MLP neurons of a small language model. Each row is named by its layer, matrix (gate and up: input weights; down: output weights) and neuron, and shows model dimensions 16-111. Each number is 200 + 40 x the weight over its row's rms, rounded and kept within 0 to 999. A neuron's up and down rows have the sign that makes its largest values positive.
After each neuron's rows, "fires after" lists the tokens most often just before its 100 highest values on Wikipedia text that the model never trained on.

L5.gate13,236,204,193,236,276,150,206,212,147,242,272,193,261,164,128,160,161,178,193,242,152,254,227,135,163,206,79,248,182,244,172,176,154,208,209,214,187,208,197,273,194,221,200,213,192,226,148,202,254,182,242,145,180,200,249,198,175,223,213,186,139,140,183,272,234,206,168,207,159,280,188,179,239,220,227,225,135,216,143,203,239,216,177,189,124,243,203,252,190,207,215,250,149,245,160,155
L5.up13,219,145,136,235,155,259,224,234,215,239,222,166,155,161,310,252,178,253,200,197,141,284,242,248,168,258,210,121,188,313,252,154,228,180,154,196,187,160,211,150,227,231,206,264,193,232,200,160,236,198,218,222,154,164,169,168,218,182,194,193,187,117,203,157,173,194,187,243,174,270,182,233,218,200,204,168,173,187,138,196,175,194,226,105,179,144,233,193,95,148,159,186,175,179,158,272
L5.down13,241,196,256,226,197,173,249,204,198,257,195,196,158,164,196,175,163,187,246,244,189,134,242,164,234,149,218,192,281,202,184,186,207,178,154,232,236,235,220,239,179,251,196,200,177,138,183,254,157,210,188,192,232,173,139,127,161,235,203,214,177,192,194,283,173,200,168,141,183,175,188,167,160,195,253,151,186,251,222,187,199,225,244,213,203,231,219,203,202,194,225,221,131,274,229,212
fires after: " r", " H", "a", " h", " t", " T"

L2.gate169,178,260,219,170,249,194,177,183,145,274,197,198,196,252,185,298,213,217,171,208,221,197,229,157,204,212,224,187,129,237,188,182,185,233,175,203,97,192,138,206,277,232,98,245,199,202,212,201,195,198,238,213,166,244,197,207,157,261,241,239,192,141,211,228,226,270,186,259,211,216,164,193,186,218,183,266,243,221,206,113,147,216,186,260,154,217,198,147,247,197,123,180,219,211,231,150
L2.up169,156,164,163,162,267,190,139,232,206,301,213,234,167,234,165,200,186,240,219,200,222,232,169,157,194,221,236,232,152,191,196,161,190,159,231,231,170,135,210,193,197,236,168,166,165,174,117,213,207,194,191,117,183,254,255,251,195,158,240,160,182,141,177,209,119,145,187,239,188,179,204,266,223,215,165,184,201,217,172,196,189,167,130,154,152,114,276,161,157,212,195,60,147,186,155,179
L2.down169,211,220,188,259,293,192,173,224,220,194,257,208,210,182,231,200,247,188,237,213,221,190,149,253,260,161,195,173,264,174,194,173,147,178,146,220,245,205,237,136,201,176,248,157,185,189,171,254,199,127,190,232,268,187,183,264,194,64,148,164,225,176,202,146,183,245,133,184,252,154,242,221,179,171,346,189,246,173,200,192,246,264,165,229,219,251,210,213,215,149,270,171,280,217,128,193
fires after: " C", " c", "c", "wo", " Z"

L2.gate77,248,237,246,186,231,180,146,179,161,207,228,143,235,175,152,260,25,171,178,192,219,171,189,167,176,164,222,199,198,172,196,178,159,204,131,175,111,197,194,266,156,167,147,188,195,205,168,179,295,193,260,214,152,188,193,176,219,186,219,206,243,180,197,202,173,203,150,157,224,178,160,164,263,206,164,201,198,170,177,245,140,240,175,250,147,185,171,240,177,111,203,240,226,275,209,188
L2.up77,177,206,182,188,156,233,143,181,211,180,133,191,207,230,198,204,167,184,208,196,155,128,176,224,247,181,246,124,244,178,268,201,240,178,205,225,228,127,220,127,111,184,217,313,203,220,234,236,194,210,140,248,249,208,161,164,252,215,144,187,135,158,294,231,174,237,254,241,152,191,192,220,258,186,192,157,148,161,166,264,202,231,190,139,167,258,211,222,194,179,171,140,243,177,207,210
L2.down77,185,234,233,166,173,157,243,129,189,227,201,305,226,245,176,284,167,180,228,244,191,225,180,260,252,252,179,125,178,168,242,160,210,184,167,200,166,231,207,223,188,269,164,227,280,202,172,181,183,217,161,221,263,191,207,207,159,201,182,217,270,221,207,222,152,197,281,245,204,232,182,166,178,228,248,134,159,228,297,266,192,205,181,252,136,250,180,175,190,224,205,246,206,275,162,234
fires after: " U", " T", " S", " K", " t"

L5.gate380,220,264,209,173,173,161,156,184,241,228,175,262,211,217,195,118,99,189,148,255,160,138,166,107,279,172,227,212,191,244,228,234,224,211,154,196,179,185,215,227,176,196,203,215,213,210,154,180,221,268,163,164,136,258,219,118,116,117,163,149,238,243,229,225,235,244,207,257,189,163,268,223,214,280,201,263,204,125,183,146,167,129,242,185,148,197,128,276,181,256,158,155,185,174,178,126
L5.up380,202,183,222,177,104,177,165,248,225,192,171,160,134,285,244,235,185,121,261,191,179,164,153,183,165,203,236,226,200,182,263,218,192,277,140,202,208,241,228,145,181,217,188,234,209,215,197,178,271,174,144,204,210,253,199,193,196,222,224,125,182,253,267,196,238,201,242,226,230,206,163,179,232,285,222,137,174,158,140,140,193,184,212,193,193,218,126,255,227,179,238,197,229,184,257,193
L5.down380,242,231,238,248,192,197,193,171,246,204,212,215,127,126,139,217,182,187,244,269,168,271,141,225,192,270,197,246,161,169,159,125,100,142,243,196,258,98,227,255,222,215,218,177,228,216,202,269,155,181,141,187,166,204,231,251,136,215,155,154,147,198,152,171,199,205,124,187,222,280,217,217,207,174,164,101,166,228,243,180,171,185,170,189,230,186,230,229,174,241,204,185,129,257,169,191
fires after: "et", "es", "ear", "os", "s"

L5.gate124,213,219,220,163,191,251,189,221,215,195,222,181,253,244,168,219,209,270,213,128,195,200,216,220,211,188,148,156,191,310,167,135,206,136,231,153,141,183,163,209,208,220,166,224,189,217,237,176,184,210,167,174,162,269,197,222,161,150,166,166,210,182,221,162,199,191,149,195,121,212,187,218,146,181,167,203,245,204,175,205,215,252,157,129,107,173,220,196,301,159,187,201,238,240,214,182
L5.up124,192,204,241,190,222,175,232,258,222,254,223,335,167,222,247,139,178,216,203,148,192,244,192,172,204,165,295,161,245,264,129,214,148,194,160,257,152,184,222,227,238,131,219,229,199,225,190,217,170,167,250,222,216,129,229,209,174,197,232,194,192,164,198,293,168,182,197,206,182,216,194,177,207,194,149,208,234,230,197,212,266,160,179,154,131,122,239,163,145,238,208,204,203,154,126,202
L5.down124,227,276,158,193,161,227,218,171,247,202,160,202,157,160,238,243,221,207,236,205,172,245,179,213,244,256,177,143,199,238,167,138,197,197,200,236,253,238,235,193,180,209,167,148,154,188,176,231,88,279,134,183,211,223,195,251,155,136,158,166,151,221,200,235,204,125,229,245,197,170,182,168,200,277,229,214,220,176,234,168,177,233,203,173,137,181,241,229,237,162,180,170,219,245,216,237
fires after: " C", " c", "c", "p", " pro", " rec"

L5.gate571,203,207,188,168,264,257,213,181,118,197,222,208,265,198,196,168,126,218,219,175,267,203,243,206,261,174,259,177,172,135,153,183,264,178,161,213,144,164,174,255,194,169,197,166,232,79,177,187,186,219,288,183,150,178,257,193,188,156,217,152,226,218,136,221,188,140,139,198,257,261,152,216,210,212,186,170,177,226,221,151,183,209,247,94,140,167,203,184,206,202,201,222,237,163,197,184
L5.up571,138,143,236,210,250,216,162,196,196,284,133,246,177,217,181,226,161,222,231,226,197,184,203,199,176,158,207,215,197,250,259,142,275,229,190,115,154,125,186,166,199,223,125,203,122,229,180,236,249,192,162,103,218,179,279,159,150,166,205,233,225,195,249,134,163,183,186,207,191,187,163,221,278,205,152,165,222,263,211,230,183,197,211,185,233,180,243,260,231,153,261,201,178,209,127,139
L5.down571,186,235,188,233,152,278,295,208,163,144,250,264,223,175,157,244,255,138,223,246,217,142,219,242,178,269,234,178,200,224,149,124,182,185,235,216,195,224,214,160,195,182,316,126,200,156,193,173,168,256,267,169,235,236,255,190,265,175,155,193,250,162,182,293,166,230,235,168,148,186,219,184,174,197,265,149,162,255,219,221,202,149,196,174,159,211,227,119,183,256,139,187,145,312,218,231
fires after: " T", " t", " sy", " under", "y", "t"

L5.gate33,163,258,178,181,184,152,194,191,270,220,193,245,193,253,203,128,124,177,191,191,181,158,211,178,263,185,241,252,206,217,193,160,173,175,202,199,190,189,225,227,217,183,149,206,206,260,232,202,227,221,146,200,195,265,215,191,234,201,250,147,144,192,219,228,175,269,173,264,144,234,214,217,200,268,219,179,222,93,209,158,218,256,199,182,173,186,217,223,178,185,111,118,269,240,314,211
L5.up33,180,208,140,199,129,215,185,220,206,162,222,244,126,225,275,146,166,214,205,185,169,305,203,176,316,206,224,272,229,237,251,137,239,208,210,255,203,165,273,174,213,179,226,313,215,266,231,169,188,227,177,243,238,269,177,277,206,195,217,159,142,164,250,212,211,208,205,217,204,290,223,208,209,236,231,240,234,206,242,199,168,220,215,166,173,178,170,225,153,198,175,115,248,190,267,198
L5.down33,265,104,174,175,202,284,264,147,165,180,148,148,198,184,224,248,204,199,235,274,146,242,142,202,235,170,208,152,261,123,218,176,252,225,239,232,198,229,208,222,193,287,241,185,221,124,152,221,227,134,188,243,165,180,201,248,191,254,197,155,227,171,149,204,131,131,243,191,233,219,230,197,246,218,258,230,192,193,257,191,194,300,189,239,234,219,145,235,191,187,268,138,216,216,213,183
fires after: "z", "s", "es", "em", "ric"

L8.gate42,122,210,218,185,200,227,170,212,116,177,210,143,169,208,175,224,214,112,241,220,183,218,218,196,217,162,215,220,176,151,218,216,229,199,216,223,202,204,192,213,146,172,162,232,178,243,214,241,210,206,191,217,148,185,230,181,229,217,341,150,138,177,236,204,145,218,163,239,221,162,220,292,280,259,189,204,197,234,160,203,154,156,260,209,206,147,228,178,240,174,222,204,237,257,232,201
L8.up42,206,170,232,231,161,266,253,154,185,195,113,174,183,262,148,247,246,201,276,215,209,248,158,305,264,235,186,236,226,234,238,171,212,171,193,233,203,210,178,217,152,211,137,250,181,183,218,196,238,165,176,259,189,187,216,138,215,200,246,166,204,281,183,149,199,175,102,233,203,291,177,164,194,200,214,150,214,209,208,172,213,266,191,165,198,143,230,172,152,146,170,117,217,214,230,241
L8.down42,234,205,255,128,290,243,228,182,220,233,152,275,202,177,211,147,243,193,221,214,149,171,242,185,203,138,215,191,191,208,214,266,188,134,221,178,246,214,181,202,177,256,222,177,213,170,180,191,198,270,156,178,215,182,233,210,221,189,219,233,200,172,193,206,93,173,167,179,221,77,230,167,241,195,184,226,249,174,171,200,209,186,151,193,209,148,231,212,157,162,189,147,226,185,146,122
fires after: " C", " E", "re", " D", " H"

L5.gate611,196,194,231,239,214,200,189,259,259,206,201,220,181,208,177,136,152,178,140,158,222,199,183,198,247,277,206,225,195,137,145,191,197,215,204,160,193,243,187,212,170,221,141,173,231,226,202,290,208,223,130,250,244,268,235,270,208,123,239,162,225,270,217,222,204,264,183,217,174,120,252,163,118,198,266,225,215,124,198,189,191,173,149,139,130,198,190,221,196,128,78,148,234,249,223,246
L5.up611,147,133,205,257,203,144,230,328,195,184,224,218,176,208,206,290,260,156,201,223,238,184,146,199,219,208,208,227,217,185,220,179,181,111,187,171,190,245,163,174,200,176,265,196,180,173,153,259,202,180,196,235,173,198,262,255,89,167,261,251,182,187,149,161,219,243,223,184,169,250,181,192,152,196,211,192,217,272,157,160,203,269,126,173,211,228,121,162,178,171,165,213,198,232,220,186
L5.down611,180,228,185,256,240,114,187,207,108,179,189,223,161,205,226,167,238,242,202,207,190,192,154,219,147,159,132,158,131,216,193,245,201,210,206,256,305,168,147,243,224,191,189,205,199,264,202,167,210,229,249,205,156,247,236,188,139,139,251,245,181,183,211,134,155,131,223,190,246,263,211,192,174,179,226,181,170,227,171,145,143,188,194,241,289,213,176,222,239,208,256,256,200,187,212,222
fires after: " S", " L", " V", "O", " s", " pr"

L5.gate593,176,174,177,164,145,155,134,234,201,202,209,174,180,243,196,189,133,130,130,159,204,194,131,240,208,190,181,190,96,209,171,185,182,159,242,122,162,229,199,161,185,185,210,217,145,208,312,238,206,176,137,245,212,245,233,251,230,153,201,199,170,214,213,237,188,198,205,244,213,201,198,205,195,209,204,195,279,189,185,197,197,235,188,154,45,161,190,196,213,107,195,229,241,213,280,172
L5.up593,151,220,151,165,174,216,154,201,198,272,183,231,245,227,278,182,186,201,184,194,220,152,147,198,211,162,172,171,217,188,147,154,143,214,235,289,174,240,206,243,227,228,253,127,180,190,195,195,234,140,192,303,186,232,195,273,221,97,257,230,120,216,171,200,179,208,185,270,224,236,295,233,165,218,182,260,205,222,183,205,212,172,138,203,184,243,157,150,222,193,125,284,133,172,199,262
L5.down593,155,185,133,206,203,181,197,203,140,208,182,203,198,207,199,184,225,148,159,219,143,189,151,210,124,186,158,245,171,212,200,252,174,123,153,190,152,210,139,165,177,236,212,151,229,236,178,199,255,189,196,251,218,154,212,262,203,233,184,206,157,230,221,189,148,200,193,222,138,182,197,163,197,261,226,201,235,179,169,197,180,215,162,167,242,187,186,155,184,257,155,148,271,238,217,199
fires after: " S", " Pr", " V", " P", " co", " per"